From a checkpoint of a small transformer trained on Wikipedia: 231M tokens.
MLP neurons of a small language model. Each row is named by its layer, matrix (down: output weights) and neuron, and shows model dimensions 32-95. Each number is 200 + 30 x the weight over its row's rms, rounded and kept within 0 to 999.
A block is one neuron, or neurons of one layer that tend to fire together. Before each block is what it responds to, as a language model described it from the Wikipedia text at the highest values.

Final or inner word pieces that finish a word split into tokens, mostly -ing verb endings (form-ing, begin-ning), also -ed, -ate, and the s in Po-s-ition.
L2.down152,229,167,248,172,251,205,219,178,188,191,197,186,176,200,224,247,185,149,232,209,195,203,246,157,235,242,254,299,222,196,161,196,133,213,235,135,178,195,239,183,238,231,195,179,184,155,204,201,237,220,175,214,198,215,249,234,202,173,187,192,164,225,175,159
L2.down558,181,146,191,251,200,174,240,262,200,225,164,132,174,214,208,193,205,170,202,256,203,231,189,167,224,112,172,228,187,195,188,217,204,193,183,203,186,172,220,282,244,250,240,191,209,187,188,168,192,242,151,212,197,253,212,184,203,224,223,144,204,175,227,225
L2.down682,173,212,232,212,229,214,193,191,178,263,206,186,143,172,165,278,195,168,194,227,193,219,205,169,159,213,184,201,177,194,219,192,193,210,196,214,215,186,220,281,249,188,216,193,185,177,216,194,169,192,177,196,235,213,210,196,181,175,184,171,217,196,234,235
L2.down1195,192,165,141,225,177,223,218,224,161,234,218,195,211,197,212,207,185,231,138,180,178,181,106,175,204,165,199,174,201,155,181,191,244,248,159,211,238,220,185,186,190,205,200,172,146,199,203,216,189,175,191,198,232,184,162,231,228,188,235,246,206,194,175,247

Inner word pieces of split words, mostly "com" after "ac" (accompany, accommodate, accomplish), plus others like re-con-struction, c-red-ited.
L2.down64,192,204,235,188,214,201,138,259,190,180,234,153,262,237,247,284,222,220,221,215,219,192,182,197,161,157,183,217,182,236,197,243,210,140,232,166,209,144,183,172,222,153,178,183,260,200,189,181,198,214,154,147,215,157,180,242,234,239,180,248,213,206,191,215
L2.down338,214,210,158,214,196,164,196,196,281,223,181,186,210,221,185,236,138,211,182,203,219,210,182,143,193,215,127,175,188,228,235,193,177,232,266,200,224,203,177,201,168,158,179,168,206,140,172,228,188,206,228,201,156,188,206,253,237,174,198,185,241,217,228,213
L2.down352,251,277,203,226,149,173,209,231,230,235,246,209,266,201,192,239,200,191,213,176,154,215,229,234,182,171,234,199,210,212,227,185,150,197,233,185,184,225,175,245,227,171,186,233,220,145,240,221,157,189,212,179,193,121,195,254,140,180,202,237,217,208,168,241
L2.down435,221,226,227,253,215,240,157,188,189,204,196,193,196,205,149,206,186,255,191,233,235,165,296,167,183,183,214,246,209,193,171,238,191,186,200,185,206,181,216,229,190,239,174,183,194,207,229,156,230,266,143,223,206,206,178,137,204,236,159,209,207,198,163,200

Short word-piece tokens that continue a word after its first letter or syllable, especially M-names like Melbourne, Melville, Merchant, and there, remained.
L2.down135,208,200,142,194,209,211,162,201,264,233,210,195,151,179,133,202,205,170,212,156,220,192,185,248,159,239,208,209,181,234,174,198,218,156,138,197,183,211,219,248,189,144,237,178,180,150,187,200,229,222,209,148,213,179,234,138,178,191,185,157,234,196,159,211
L2.down361,202,191,215,195,174,183,157,160,187,143,170,189,222,179,236,224,194,241,183,253,213,241,189,261,179,186,143,192,225,222,201,204,206,164,232,165,186,212,224,189,206,250,124,196,167,200,205,172,170,240,211,143,227,131,147,161,215,191,183,235,229,234,177,204
L2.down511,232,200,162,214,216,149,209,200,213,201,182,192,229,218,258,188,149,161,144,183,212,219,180,162,230,239,226,191,259,214,160,222,246,207,171,207,200,198,227,275,172,234,165,177,225,168,249,218,181,219,197,201,215,214,174,174,192,190,215,126,163,195,150,231
L2.down749,216,238,192,175,187,165,169,225,206,234,196,268,188,146,182,262,177,199,191,205,249,177,209,180,180,245,219,227,155,179,225,216,192,228,211,163,193,134,218,157,238,228,183,241,206,176,187,137,152,222,151,208,199,206,218,212,139,203,162,198,185,235,161,192

Second word piece right after a split-off initial P or p, mostly h/hi as in Philharmonie, PhD, Phillies, also Public, Press; weaker for Ch and at.
L2.down174,175,149,229,224,176,205,216,190,189,175,187,194,158,181,169,189,189,241,147,223,210,219,245,218,180,244,248,193,244,213,169,225,222,207,219,260,165,151,234,223,162,200,198,182,206,227,164,187,181,171,199,197,220,181,184,215,227,178,186,156,191,237,237,165
L2.down197,233,231,221,196,173,218,144,223,204,214,201,180,142,188,201,157,218,170,198,222,199,176,218,227,204,239,165,194,161,222,182,244,209,179,233,191,209,233,235,315,178,202,161,167,208,191,198,227,193,228,175,145,190,178,244,159,145,104,196,189,184,210,233,223
L2.down347,141,212,194,177,201,160,156,212,174,225,148,156,202,196,242,148,218,157,188,178,187,246,185,186,174,212,177,173,234,213,243,172,168,184,225,215,201,185,214,209,200,221,211,198,183,206,167,216,152,223,187,210,236,177,234,170,212,222,206,212,178,207,246,134
L2.down1007,190,232,163,204,198,174,219,172,178,174,193,162,188,138,199,201,189,205,195,202,185,179,244,177,215,158,215,174,177,247,211,184,205,201,224,153,197,214,219,219,210,280,205,171,217,191,195,171,189,215,132,174,230,182,202,108,216,199,213,182,194,191,180,199

Mostly the subword "com" (also "op") starting or inside multi-piece words, as in composed, commented, becoming, recommendations, popularized.
L3.down155,171,165,226,212,176,222,169,189,209,247,216,167,207,240,209,217,150,173,181,160,224,222,158,166,102,201,189,189,165,255,196,222,167,192,208,213,217,162,189,226,155,187,202,202,183,186,204,207,214,164,225,205,180,183,201,162,144,189,215,195,217,207,202,203
L3.down270,180,243,153,201,192,227,179,224,167,262,245,142,196,206,226,159,231,226,205,189,230,217,236,164,196,197,240,170,162,155,227,197,231,232,147,182,213,214,176,167,224,206,212,164,258,240,128,202,218,172,158,232,238,171,215,128,141,175,225,238,205,222,258,179
L3.down355,176,186,212,249,250,192,208,144,223,187,185,177,199,218,212,203,204,189,216,191,214,188,202,122,230,199,251,233,265,250,206,144,219,214,171,188,189,217,244,244,220,200,152,172,200,168,239,189,157,257,231,213,184,212,157,170,206,196,179,255,259,207,156,205
L3.down496,209,237,188,250,196,209,197,214,252,229,142,187,208,208,159,187,220,195,218,200,188,168,237,214,153,188,211,172,173,248,195,161,206,218,228,172,167,186,179,203,191,241,229,204,222,191,217,237,228,209,225,170,229,189,166,188,161,200,238,185,200,229,217,246
L3.down711,186,238,222,163,203,256,222,202,173,251,223,204,220,238,200,245,202,178,174,244,246,157,200,171,198,194,119,256,193,222,180,207,191,152,265,221,212,169,210,144,223,196,224,175,180,184,274,165,235,159,226,206,184,157,229,176,225,219,195,172,241,203,132,264
L3.down892,267,260,164,244,162,209,208,217,185,255,213,223,195,233,254,211,219,155,182,188,246,194,253,194,182,176,188,228,224,169,176,165,166,226,218,242,228,167,250,206,228,166,198,177,158,198,192,210,166,220,237,222,225,229,232,205,200,225,224,209,206,165,198,217
L3.down1060,212,183,197,238,198,187,219,222,152,205,205,192,258,215,191,272,242,214,177,182,153,199,159,169,170,225,202,231,199,186,194,201,317,158,184,207,242,198,222,217,176,275,156,223,167,171,217,178,174,213,181,212,196,229,186,221,202,174,178,194,195,168,177,227
L3.down1253,178,202,205,162,170,181,205,272,186,256,205,174,236,198,227,193,222,146,241,209,241,227,220,162,254,174,193,156,262,253,197,181,231,241,221,198,193,189,197,208,215,229,186,235,211,147,186,175,194,211,178,212,223,159,131,242,140,120,225,189,225,199,193,178

Mid-word pieces like re, ro, or that follow a split-off first letter C, G or F, as in G-re-ek, C-re-ative, F-re-ight, dec-re-e.
L2.down313,188,197,174,223,211,234,144,189,216,220,131,252,209,217,161,261,216,202,134,189,157,162,197,230,270,182,246,195,177,155,190,183,222,212,191,176,222,194,212,165,184,220,177,171,231,142,244,199,158,212,185,140,212,184,189,137,218,251,218,194,185,238,193,257
L2.down499,162,226,175,215,178,125,229,169,184,201,252,230,146,247,201,223,239,211,296,183,207,184,166,245,179,197,191,210,162,176,180,224,182,188,237,157,208,147,188,263,241,209,165,166,188,266,169,156,190,207,198,160,201,165,210,176,168,201,145,144,224,131,228,216
L2.down1107,200,196,198,247,189,207,138,215,190,207,274,206,194,254,204,188,230,219,233,221,186,231,221,158,182,187,186,197,204,173,261,146,230,132,235,187,230,190,226,190,222,177,159,182,221,248,138,171,185,199,177,218,151,188,176,184,202,193,173,191,190,131,147,176
L2.down1214,262,177,217,236,214,228,235,137,207,182,136,258,215,246,250,202,165,256,206,161,210,206,206,252,185,217,238,203,230,163,198,257,204,225,170,147,210,189,219,242,206,161,194,215,224,173,224,205,216,259,189,188,161,232,225,180,188,243,190,184,165,192,177,172

Fires on a split-off first piece of a word, mostly "ch"/"Ch" (chairman, chlorine, channel, charges, Chinese), sometimes "qu", "l", or "s".
L3.down37,232,115,201,193,199,152,155,187,177,171,199,183,218,189,224,178,197,205,194,191,218,167,196,184,216,221,233,177,213,236,223,184,264,150,210,147,186,199,154,165,217,184,205,268,211,205,203,213,223,175,202,180,184,239,210,153,208,200,186,195,235,225,191,182
L3.down53,208,196,249,223,200,203,208,211,207,190,190,166,226,202,207,160,217,236,226,150,205,180,183,222,205,138,177,215,183,205,206,225,218,195,182,217,191,157,221,206,202,243,251,273,229,174,212,247,266,160,160,250,242,245,246,179,224,156,178,188,240,223,196,227
L3.down67,169,195,228,189,141,151,233,215,222,172,232,260,216,200,191,240,204,156,227,196,198,214,137,179,207,209,189,180,205,169,183,188,112,164,224,227,210,210,199,201,242,238,245,233,168,201,166,206,201,196,180,164,224,201,218,170,219,184,126,185,266,166,225,201
L3.down142,156,225,215,232,196,194,231,163,194,231,194,185,201,176,200,197,163,111,246,138,168,174,217,186,206,253,199,233,189,250,267,222,234,101,165,194,144,223,207,191,253,237,222,182,199,235,163,170,206,195,181,220,242,216,186,169,157,223,199,243,117,258,240,196
L3.down344,179,185,239,180,241,203,232,217,178,187,193,191,144,193,206,262,221,164,229,241,146,199,162,223,187,210,209,181,210,205,150,211,212,199,233,189,185,264,234,243,187,261,207,182,240,188,233,201,213,184,167,219,202,233,196,203,187,225,161,168,200,117,177,207
L3.down525,180,205,198,210,197,200,197,254,176,133,264,228,162,196,229,215,229,164,223,176,177,245,182,220,218,174,177,273,203,157,208,210,199,152,218,178,218,256,242,174,188,141,218,229,221,232,206,219,174,248,206,193,226,222,189,238,235,179,223,177,212,166,232,149
L3.down532,215,209,229,192,186,183,155,160,225,131,211,159,150,207,219,189,153,185,264,177,177,157,242,191,221,230,238,222,181,244,229,211,209,200,274,151,210,228,213,258,173,238,197,205,184,204,225,233,185,164,183,210,198,157,267,197,223,213,156,188,151,231,224,175
L3.down1013,245,238,236,258,171,162,163,173,164,193,208,175,176,145,164,161,186,115,233,163,229,197,197,163,238,259,199,199,181,224,205,205,170,242,206,188,198,237,193,224,222,202,193,192,176,162,216,231,198,232,239,222,166,190,157,181,246,167,193,213,207,222,219,219

Referring words that open a clause after a period or comma, above all sentence-initial This, plus which, that, It, some.
L3.down24,185,234,183,217,185,174,224,178,212,204,178,181,234,183,226,244,194,217,236,202,270,156,212,207,218,199,218,178,190,199,197,215,213,181,188,177,213,215,192,150,202,182,229,171,203,181,208,165,180,206,147,238,122,246,152,190,170,204,184,182,141,248,222,243
L3.down47,212,179,208,221,189,252,167,158,275,183,180,232,276,163,239,212,165,208,182,213,223,168,225,238,228,217,191,244,208,221,227,214,255,172,193,214,223,169,199,194,247,127,157,171,206,180,223,201,190,250,228,177,169,186,156,178,228,187,161,162,149,233,190,227
L3.down159,241,177,180,226,228,179,171,163,188,162,206,177,185,162,210,227,207,154,219,194,231,183,184,241,207,222,195,274,168,227,207,167,167,220,199,199,218,190,275,110,165,165,161,187,196,207,208,186,196,203,263,235,173,170,238,162,209,173,202,197,204,215,225,222
L3.down195,157,210,202,211,209,192,192,191,150,194,201,183,257,120,231,161,201,199,185,215,284,235,160,142,218,232,207,240,252,130,185,160,181,148,192,237,221,214,247,177,231,248,177,213,180,150,238,167,205,190,211,188,193,194,233,167,191,215,186,223,211,194,215,230
L3.down201,216,222,150,241,195,149,183,194,141,215,145,170,242,231,194,230,222,185,187,218,254,212,177,186,201,204,169,240,203,109,181,204,214,175,187,181,203,257,171,157,203,169,170,188,194,208,148,147,169,203,191,201,201,243,136,248,247,198,190,176,222,227,223,187
L3.down403,216,197,216,174,175,179,158,235,207,260,215,155,216,185,166,237,207,247,222,228,208,236,183,178,235,241,186,221,226,218,235,156,218,199,213,217,289,184,184,190,206,218,178,222,239,203,192,138,209,200,216,187,161,237,174,230,209,214,215,211,198,165,111,199
L3.down901,151,214,214,200,214,203,164,195,192,168,222,196,236,226,186,155,179,215,204,206,275,146,209,214,187,162,184,214,195,142,262,228,184,202,220,196,247,205,175,201,189,188,169,195,157,217,171,235,193,177,205,153,170,218,245,209,198,204,238,208,287,158,171,195
L3.down1204,228,236,174,178,194,176,166,201,185,186,208,176,209,179,187,164,267,174,221,187,208,204,210,163,210,177,180,171,210,177,207,211,220,190,181,209,190,180,234,210,152,215,139,233,216,207,161,192,256,179,185,201,238,183,215,227,257,199,168,228,206,169,211,158

Tokens inside pipe-delimited table header rows, especially column labels after a pipe, like W in Pld | W, Rank, Month and blank Party cells; also mid-word pieces in section headings.
L10.down8,216,220,169,245,207,200,183,162,237,210,244,217,207,239,155,218,214,194,215,223,179,159,133,221,143,184,186,219,266,216,189,151,223,142,217,227,160,245,213,183,204,190,145,264,146,229,173,164,217,240,188,124,222,248,231,191,179,244,200,243,267,204,222,194
L10.down778,212,269,157,175,259,191,182,250,250,241,155,193,214,244,188,147,189,130,199,191,199,185,171,151,243,199,189,156,150,259,176,198,154,221,192,209,177,214,187,202,196,167,274,191,255,168,202,191,201,203,173,205,180,197,223,180,202,214,199,266,178,188,150,238

Mid-word pieces in sports and football stat tables and bios, like "s" in Apps/plays and "score" in scored; also "row" in growth and "iv" in university.
L3.down243,211,207,199,209,229,222,193,250,215,242,238,191,211,233,242,191,114,197,108,211,209,195,209,193,256,167,203,232,180,202,233,208,185,210,173,250,231,170,202,186,205,201,207,140,202,206,185,170,180,209,237,136,208,218,231,177,270,189,220,216,227,115,177,241
L3.down340,226,205,231,227,206,206,194,214,201,245,164,184,250,122,178,223,182,203,203,255,170,172,213,219,262,199,216,233,193,208,225,191,200,178,185,227,182,182,180,210,204,199,221,188,198,257,190,234,230,231,184,207,180,244,165,165,186,133,255,207,194,247,165,214
L3.down524,169,172,217,213,223,222,227,245,160,132,160,172,192,163,223,192,174,241,231,215,223,193,230,257,194,160,252,157,195,166,147,170,156,195,250,188,185,132,229,174,249,189,145,207,191,167,212,216,199,202,219,209,193,193,286,175,201,191,225,168,178,230,236,156
L3.down686,245,190,207,210,200,174,150,204,191,213,230,260,203,191,157,211,235,180,178,178,212,183,232,167,156,152,220,243,212,171,230,206,165,192,201,165,231,209,203,247,150,181,202,202,199,192,169,197,208,205,157,193,212,213,198,220,226,201,194,229,202,213,240,200
L3.down690,200,246,237,149,163,263,212,213,186,213,195,218,212,194,247,224,196,174,201,167,177,150,248,184,170,207,181,186,178,174,212,169,177,178,199,220,177,226,187,151,226,178,310,240,163,214,184,268,164,263,201,216,188,162,196,225,221,183,209,235,268,228,147,208
L3.down698,133,232,134,184,199,159,203,155,222,207,197,214,209,163,192,179,219,157,151,274,213,136,225,211,200,200,168,250,223,238,211,145,176,139,157,231,206,176,199,215,225,210,197,193,197,244,216,233,210,171,236,155,176,207,184,147,231,127,182,198,164,206,244,218
L3.down875,142,213,194,236,140,145,205,191,197,212,223,175,165,94,185,182,226,185,195,187,235,201,207,150,192,260,131,179,161,195,173,278,157,203,183,156,134,209,169,216,167,170,205,166,229,183,213,168,196,208,219,229,170,152,236,225,149,214,232,222,201,179,223,204
L3.down949,182,227,209,174,234,192,131,243,239,189,195,215,253,192,196,252,194,202,227,221,214,145,211,160,234,212,209,219,224,198,215,213,148,191,206,233,269,268,232,235,233,181,218,209,191,206,196,221,190,209,197,187,215,221,147,169,218,221,207,208,205,191,266,202

Mainly the pipe or line break opening the first data row after a Markdown table header, also "s" of "Apps"; otherwise word-final or mid-word pieces such as car|ri|ed, b|us, les|s.
L3.down206,185,181,204,187,158,224,211,225,226,222,245,162,163,162,212,214,213,204,201,193,191,197,226,216,160,179,216,221,182,206,200,236,220,222,204,188,174,199,187,227,138,167,235,191,243,202,185,213,166,177,153,196,179,206,212,217,169,210,187,163,175,245,206,204
L3.down287,168,159,181,276,207,212,214,162,163,213,138,157,219,197,220,199,179,171,207,180,162,165,184,162,223,162,126,154,213,212,179,238,137,173,190,226,155,224,212,212,248,200,204,161,226,173,187,239,222,191,240,230,221,273,262,188,186,187,165,197,239,227,221,238
L3.down506,192,272,112,198,161,205,232,205,269,212,173,233,184,203,216,190,225,215,207,180,208,245,196,205,177,176,159,182,240,230,207,157,236,306,281,247,158,189,186,195,187,150,214,234,267,163,192,192,177,199,217,189,218,167,211,168,190,199,143,177,248,183,196,192
L3.down560,171,248,226,212,206,195,205,194,170,131,190,236,208,228,195,189,181,200,177,204,179,154,208,247,221,210,211,201,169,196,208,263,206,216,241,233,147,187,164,174,167,153,140,194,205,190,167,109,189,232,221,227,173,208,214,177,238,207,212,179,186,191,247,172
L3.down772,196,158,226,182,213,215,247,163,257,194,195,215,217,167,208,197,176,193,185,195,229,169,230,185,232,118,279,241,206,223,199,203,202,229,257,164,238,183,238,195,155,196,168,217,232,174,148,221,246,192,215,164,225,176,230,166,161,189,170,199,255,218,186,179
L3.down956,179,205,192,186,232,240,206,241,215,185,123,239,197,221,232,201,133,231,173,220,215,157,156,243,165,144,244,161,206,143,206,202,225,174,209,200,262,206,198,221,240,172,193,224,209,207,215,173,173,215,192,214,238,154,149,217,237,155,174,164,234,196,208,218
L3.down1138,176,183,201,223,207,192,265,211,169,188,188,235,224,205,249,178,180,221,180,246,252,159,125,201,165,132,195,175,197,171,187,139,183,187,201,255,224,186,207,205,201,161,244,148,207,245,212,196,196,167,236,220,199,202,235,190,251,166,191,212,182,176,216,255
L3.down1237,197,160,183,205,242,208,250,208,149,227,203,145,88,290,229,158,217,179,230,167,226,256,157,210,221,204,173,158,183,230,165,158,156,192,189,173,167,228,234,185,212,145,133,207,125,209,163,174,256,227,179,207,189,206,197,148,221,235,233,194,191,153,201,206

Tokens right before more digits inside a number, such as the degree sign in longitude coordinates, decimal points in stats tables, and "at least", "No.", "$".
L10.down127,206,230,199,228,187,181,238,209,178,198,213,211,207,225,164,171,180,177,245,209,189,243,172,160,181,150,133,200,143,229,209,171,253,187,192,206,227,238,219,195,209,200,204,220,144,249,196,178,200,189,201,227,196,205,190,237,232,239,225,182,261,223,190,222
L10.down1273,155,220,194,154,182,195,208,189,131,235,186,206,190,230,198,189,189,247,256,202,264,239,176,165,153,189,201,185,182,195,151,207,189,218,168,242,197,244,143,248,243,237,205,122,211,137,229,232,185,175,153,225,227,189,159,186,187,251,212,190,168,191,213,160

Short first fragments of a word broken into pieces, mostly first names after a list comma or "and", such as Ch(ris), W(orth), ch(allenged), st(ores).
L10.down298,221,224,174,218,208,204,169,220,213,164,213,242,231,208,148,195,183,177,223,219,192,160,214,197,155,234,206,216,196,245,204,227,155,201,204,202,217,285,202,195,247,222,183,216,176,195,213,184,181,201,170,173,187,202,215,185,167,251,165,213,206,136,243,201
L10.down326,196,227,213,185,195,189,181,222,202,189,156,184,221,208,188,189,182,179,224,221,218,181,199,216,192,139,176,238,168,193,181,191,203,168,225,189,257,235,233,230,220,177,203,239,185,214,191,231,195,203,223,180,213,154,197,171,188,191,252,202,236,183,217,215

Subject pronouns opening a new sentence or clause in Wikipedia descriptions, mostly "It" after a period ("It was", "It is"), also "it"/"she" after commas.
L10.down800,149,205,229,172,203,181,187,209,255,145,175,236,250,220,211,216,243,171,181,219,197,125,193,225,241,210,238,210,186,170,174,205,185,189,216,194,219,205,216,132,187,219,163,213,207,164,187,136,213,201,198,243,171,217,217,214,176,205,198,219,161,131,172,194
L10.down1179,196,213,235,174,189,197,140,212,221,138,165,166,231,229,194,201,152,207,216,191,202,199,250,128,217,232,198,163,209,196,200,171,253,242,168,243,158,263,207,166,229,161,217,203,209,198,172,217,206,159,208,224,215,174,225,222,192,271,187,182,254,170,212,182

Delimiters and units in tables, census text and coordinates (empty table-cell pipes, ° and ′ signs, "from" in age brackets), plus "north of" phrases.
L3.down193,201,200,263,214,215,235,126,245,229,210,207,202,211,209,189,160,240,179,227,176,201,208,192,199,151,211,219,174,205,164,206,261,222,217,234,166,160,216,230,181,222,202,231,204,227,171,214,249,175,214,180,237,198,209,181,167,135,151,168,230,150,180,178,185
L3.down546,191,173,175,150,185,154,183,156,229,254,150,230,165,234,283,227,185,202,179,225,181,211,243,203,175,204,153,248,238,243,197,202,183,183,158,182,201,179,212,252,184,231,212,183,241,213,230,181,183,189,257,164,144,152,154,168,207,245,227,239,209,217,194,238
L3.down676,158,228,176,215,246,217,154,168,215,209,155,163,190,209,224,166,178,202,206,148,138,142,213,223,188,170,137,245,212,148,129,233,193,221,223,231,198,209,222,199,230,259,169,232,208,228,231,162,149,172,211,172,189,245,178,197,227,136,186,241,147,204,195,160
L3.down820,198,218,251,203,164,184,218,236,214,197,194,191,171,261,189,210,186,192,196,192,183,190,165,162,172,164,129,226,208,205,179,173,128,226,138,173,156,187,187,251,189,234,278,189,179,237,253,164,234,161,165,123,216,177,175,185,227,186,219,166,249,188,226,183
L3.down832,166,158,214,193,255,235,188,277,205,215,208,184,199,196,188,137,199,211,213,186,178,181,167,200,231,184,253,163,217,156,201,246,196,239,231,231,201,209,240,178,238,205,225,158,228,257,198,269,187,143,174,191,179,211,180,149,185,202,226,199,152,170,194,221
L3.down1099,197,181,182,140,208,156,155,229,258,201,182,208,181,209,187,247,233,215,250,143,182,182,158,219,189,215,207,282,191,181,193,209,221,213,190,170,192,228,228,276,218,247,195,202,205,226,198,175,176,187,169,220,245,216,229,249,193,192,165,140,193,225,132,219
L3.down1153,194,201,189,244,221,234,180,251,157,212,238,178,191,212,195,187,231,178,222,234,185,233,166,187,196,221,164,212,219,191,169,141,225,212,207,134,222,255,239,161,191,215,233,236,219,139,161,214,199,187,225,214,218,189,270,181,181,183,187,226,172,202,210,257
L3.down1278,225,215,219,217,229,156,206,225,192,169,197,221,169,210,164,255,199,150,240,196,179,232,207,185,196,210,195,189,253,258,244,195,187,207,193,177,200,191,187,195,182,268,193,209,143,189,179,145,240,211,179,138,226,196,143,246,213,198,223,188,206,219,193,214

Word-piece fragments inside split common words, often at a line or table-cell start: D-ate, S-our-ce, associ-ate, Y-e-ar, so-ur-ce.
L2.down112,234,164,193,229,190,190,172,166,217,167,186,247,180,226,199,181,176,180,194,148,266,199,240,196,183,183,174,203,144,235,224,248,237,210,208,180,247,244,242,217,203,192,224,205,248,198,159,161,210,190,179,222,247,193,218,144,190,195,211,148,226,218,204,125
L2.down473,151,218,183,194,168,185,205,179,177,230,209,224,220,213,198,204,185,139,210,146,280,241,174,162,171,203,165,191,238,261,236,188,215,184,263,179,167,222,161,217,177,204,214,195,207,194,176,200,238,231,174,140,189,171,211,243,196,196,158,146,177,260,195,160
L2.down703,177,188,202,181,228,256,224,176,190,216,166,168,209,205,225,253,204,194,211,214,188,197,172,209,196,196,149,243,178,237,136,195,178,194,221,195,150,211,239,209,234,257,156,181,260,212,171,206,189,242,180,248,255,208,224,233,194,155,136,187,177,195,161,176
L2.down933,228,199,219,199,247,236,207,209,139,169,199,216,154,207,218,200,233,197,240,224,203,267,193,186,184,145,174,161,181,169,134,177,213,183,202,221,251,189,223,230,150,178,248,230,276,226,142,225,161,189,225,214,180,236,195,231,171,190,174,212,251,195,214,211

The "ate" ending piece inside longer words, mainly in infobox and table headers such as Coordinates, Candidate, Date, Senate, with weaker hits on stock phrases like "under the age", "headed by".
L3.down111,235,229,167,170,199,190,206,200,188,212,211,161,254,211,255,191,216,227,195,202,194,178,156,186,178,212,195,235,172,149,153,192,197,199,157,178,206,264,198,264,183,221,185,186,229,153,159,230,196,218,194,227,248,200,186,135,251,195,196,208,157,217,269,191
L3.down157,222,263,174,179,193,160,198,199,248,212,189,235,161,242,199,220,176,198,245,228,183,216,217,163,230,199,191,164,215,240,200,214,203,143,146,128,167,193,202,217,218,197,179,199,188,184,208,211,155,165,238,161,217,172,173,221,215,177,190,210,186,138,206,231
L3.down406,168,180,101,205,224,163,125,235,180,184,136,209,205,202,203,203,165,198,192,119,188,211,155,227,208,160,213,206,166,208,183,165,216,167,162,200,136,198,232,186,154,184,146,186,226,161,162,237,236,197,214,212,159,238,187,162,177,249,174,182,184,152,229,214
L3.down599,207,216,233,149,176,186,211,202,216,163,244,158,161,193,195,194,226,174,204,192,216,156,169,217,196,254,205,227,231,184,184,195,229,197,226,191,153,151,161,210,225,187,160,223,199,177,268,201,119,226,160,205,269,185,233,216,165,210,246,189,215,187,200,217
L3.down986,145,161,177,158,237,194,211,227,245,206,207,168,228,168,196,249,206,213,219,200,185,212,132,213,172,176,200,210,165,191,180,202,215,201,215,222,149,249,243,242,181,275,186,209,226,173,129,209,209,232,167,206,194,242,165,230,194,162,197,197,225,166,191,170
L3.down1025,210,151,222,159,222,239,218,226,183,213,223,184,206,188,237,268,148,154,188,240,198,221,182,224,193,226,254,203,171,180,138,199,189,173,148,234,219,197,195,184,150,199,239,185,225,197,170,214,170,181,186,206,150,174,186,203,197,199,177,218,167,235,201,226
L3.down1026,203,240,204,206,150,139,196,216,220,181,158,203,214,116,242,191,212,255,240,156,210,175,248,208,214,227,145,228,212,193,210,260,222,236,181,205,210,182,190,242,137,222,189,247,143,198,183,183,166,239,140,207,173,187,191,170,187,187,184,166,164,250,192,154
L3.down1114,194,235,186,172,212,151,171,206,226,168,230,222,238,207,250,180,207,195,204,189,168,230,177,216,161,159,178,191,173,177,177,184,157,168,184,238,227,189,189,189,192,200,175,180,173,150,242,225,193,188,151,204,193,164,207,225,209,165,204,201,210,205,248,171

First sub-word piece of a word broken into several tokens, usually after a hyphen, space or table pipe, as in self-published, pain-killing, Bronze, Studios.
L10.down91,198,238,176,173,232,243,225,200,194,163,240,235,206,169,215,204,222,177,221,254,229,204,216,241,161,234,191,174,194,224,178,259,188,235,157,233,239,101,149,172,157,186,92,139,168,230,210,149,257,188,261,230,224,177,188,220,190,170,188,230,210,164,225,201
L10.down151,183,235,145,177,186,192,226,194,234,212,122,216,257,165,214,219,180,186,155,201,210,193,232,242,216,206,179,227,233,208,244,181,151,205,201,173,157,230,225,239,210,250,178,167,165,198,218,164,191,189,177,150,229,191,194,196,206,161,185,197,184,219,190,191

Word-final pieces of abbreviated column headers in pipe-delimited sports statistics tables, such as the s in Apps and the F in GF; weaker on mid-word pieces elsewhere, e.g. immediately, perhaps.
L10.down514,223,210,209,256,198,211,172,284,208,170,178,171,211,182,242,244,173,224,202,211,195,226,207,178,227,129,166,186,237,215,195,250,165,190,224,232,264,197,251,143,201,146,231,186,235,204,161,210,155,145,174,192,274,193,162,247,180,199,224,176,226,239,195,177
L10.down1145,238,267,206,225,204,195,203,193,229,188,204,198,209,203,259,211,144,174,171,163,216,252,244,206,164,178,206,223,256,194,188,193,194,237,181,261,239,187,215,236,199,151,168,172,189,215,127,220,165,191,172,166,171,214,206,190,142,194,193,209,208,229,233,220

Fires on "that" and "which" opening a relative or complement clause after a noun or verb, e.g. "the fact that", "concluded that", ", which met".
L2.down206,202,203,198,195,172,119,175,200,263,225,225,170,201,224,144,214,199,197,246,213,261,206,200,239,241,214,203,161,191,180,222,200,193,161,171,150,179,207,202,270,208,235,156,218,238,171,199,202,180,281,194,179,194,194,257,220,223,169,205,175,199,237,195,191
L2.down686,231,177,198,186,173,180,133,262,200,215,241,206,192,217,217,148,220,189,209,191,197,198,167,180,232,256,158,139,160,167,210,159,215,168,200,150,198,248,231,162,233,239,183,171,245,169,203,197,246,165,168,162,176,174,199,242,231,237,208,181,205,204,220,206
L2.down820,222,189,233,208,211,165,159,226,206,196,212,112,215,218,161,192,232,228,243,209,195,227,208,203,186,174,217,148,206,179,172,216,216,157,247,199,192,197,183,182,226,277,185,156,244,152,242,225,235,249,215,166,197,241,195,228,244,239,204,192,232,194,206,182
L2.down830,232,177,248,193,222,141,113,225,172,183,220,203,206,178,190,159,192,224,221,235,253,206,227,236,224,205,163,163,198,185,219,229,178,200,202,273,201,229,230,232,221,196,143,244,209,247,192,203,247,211,208,195,182,152,193,247,225,209,225,205,205,198,217,203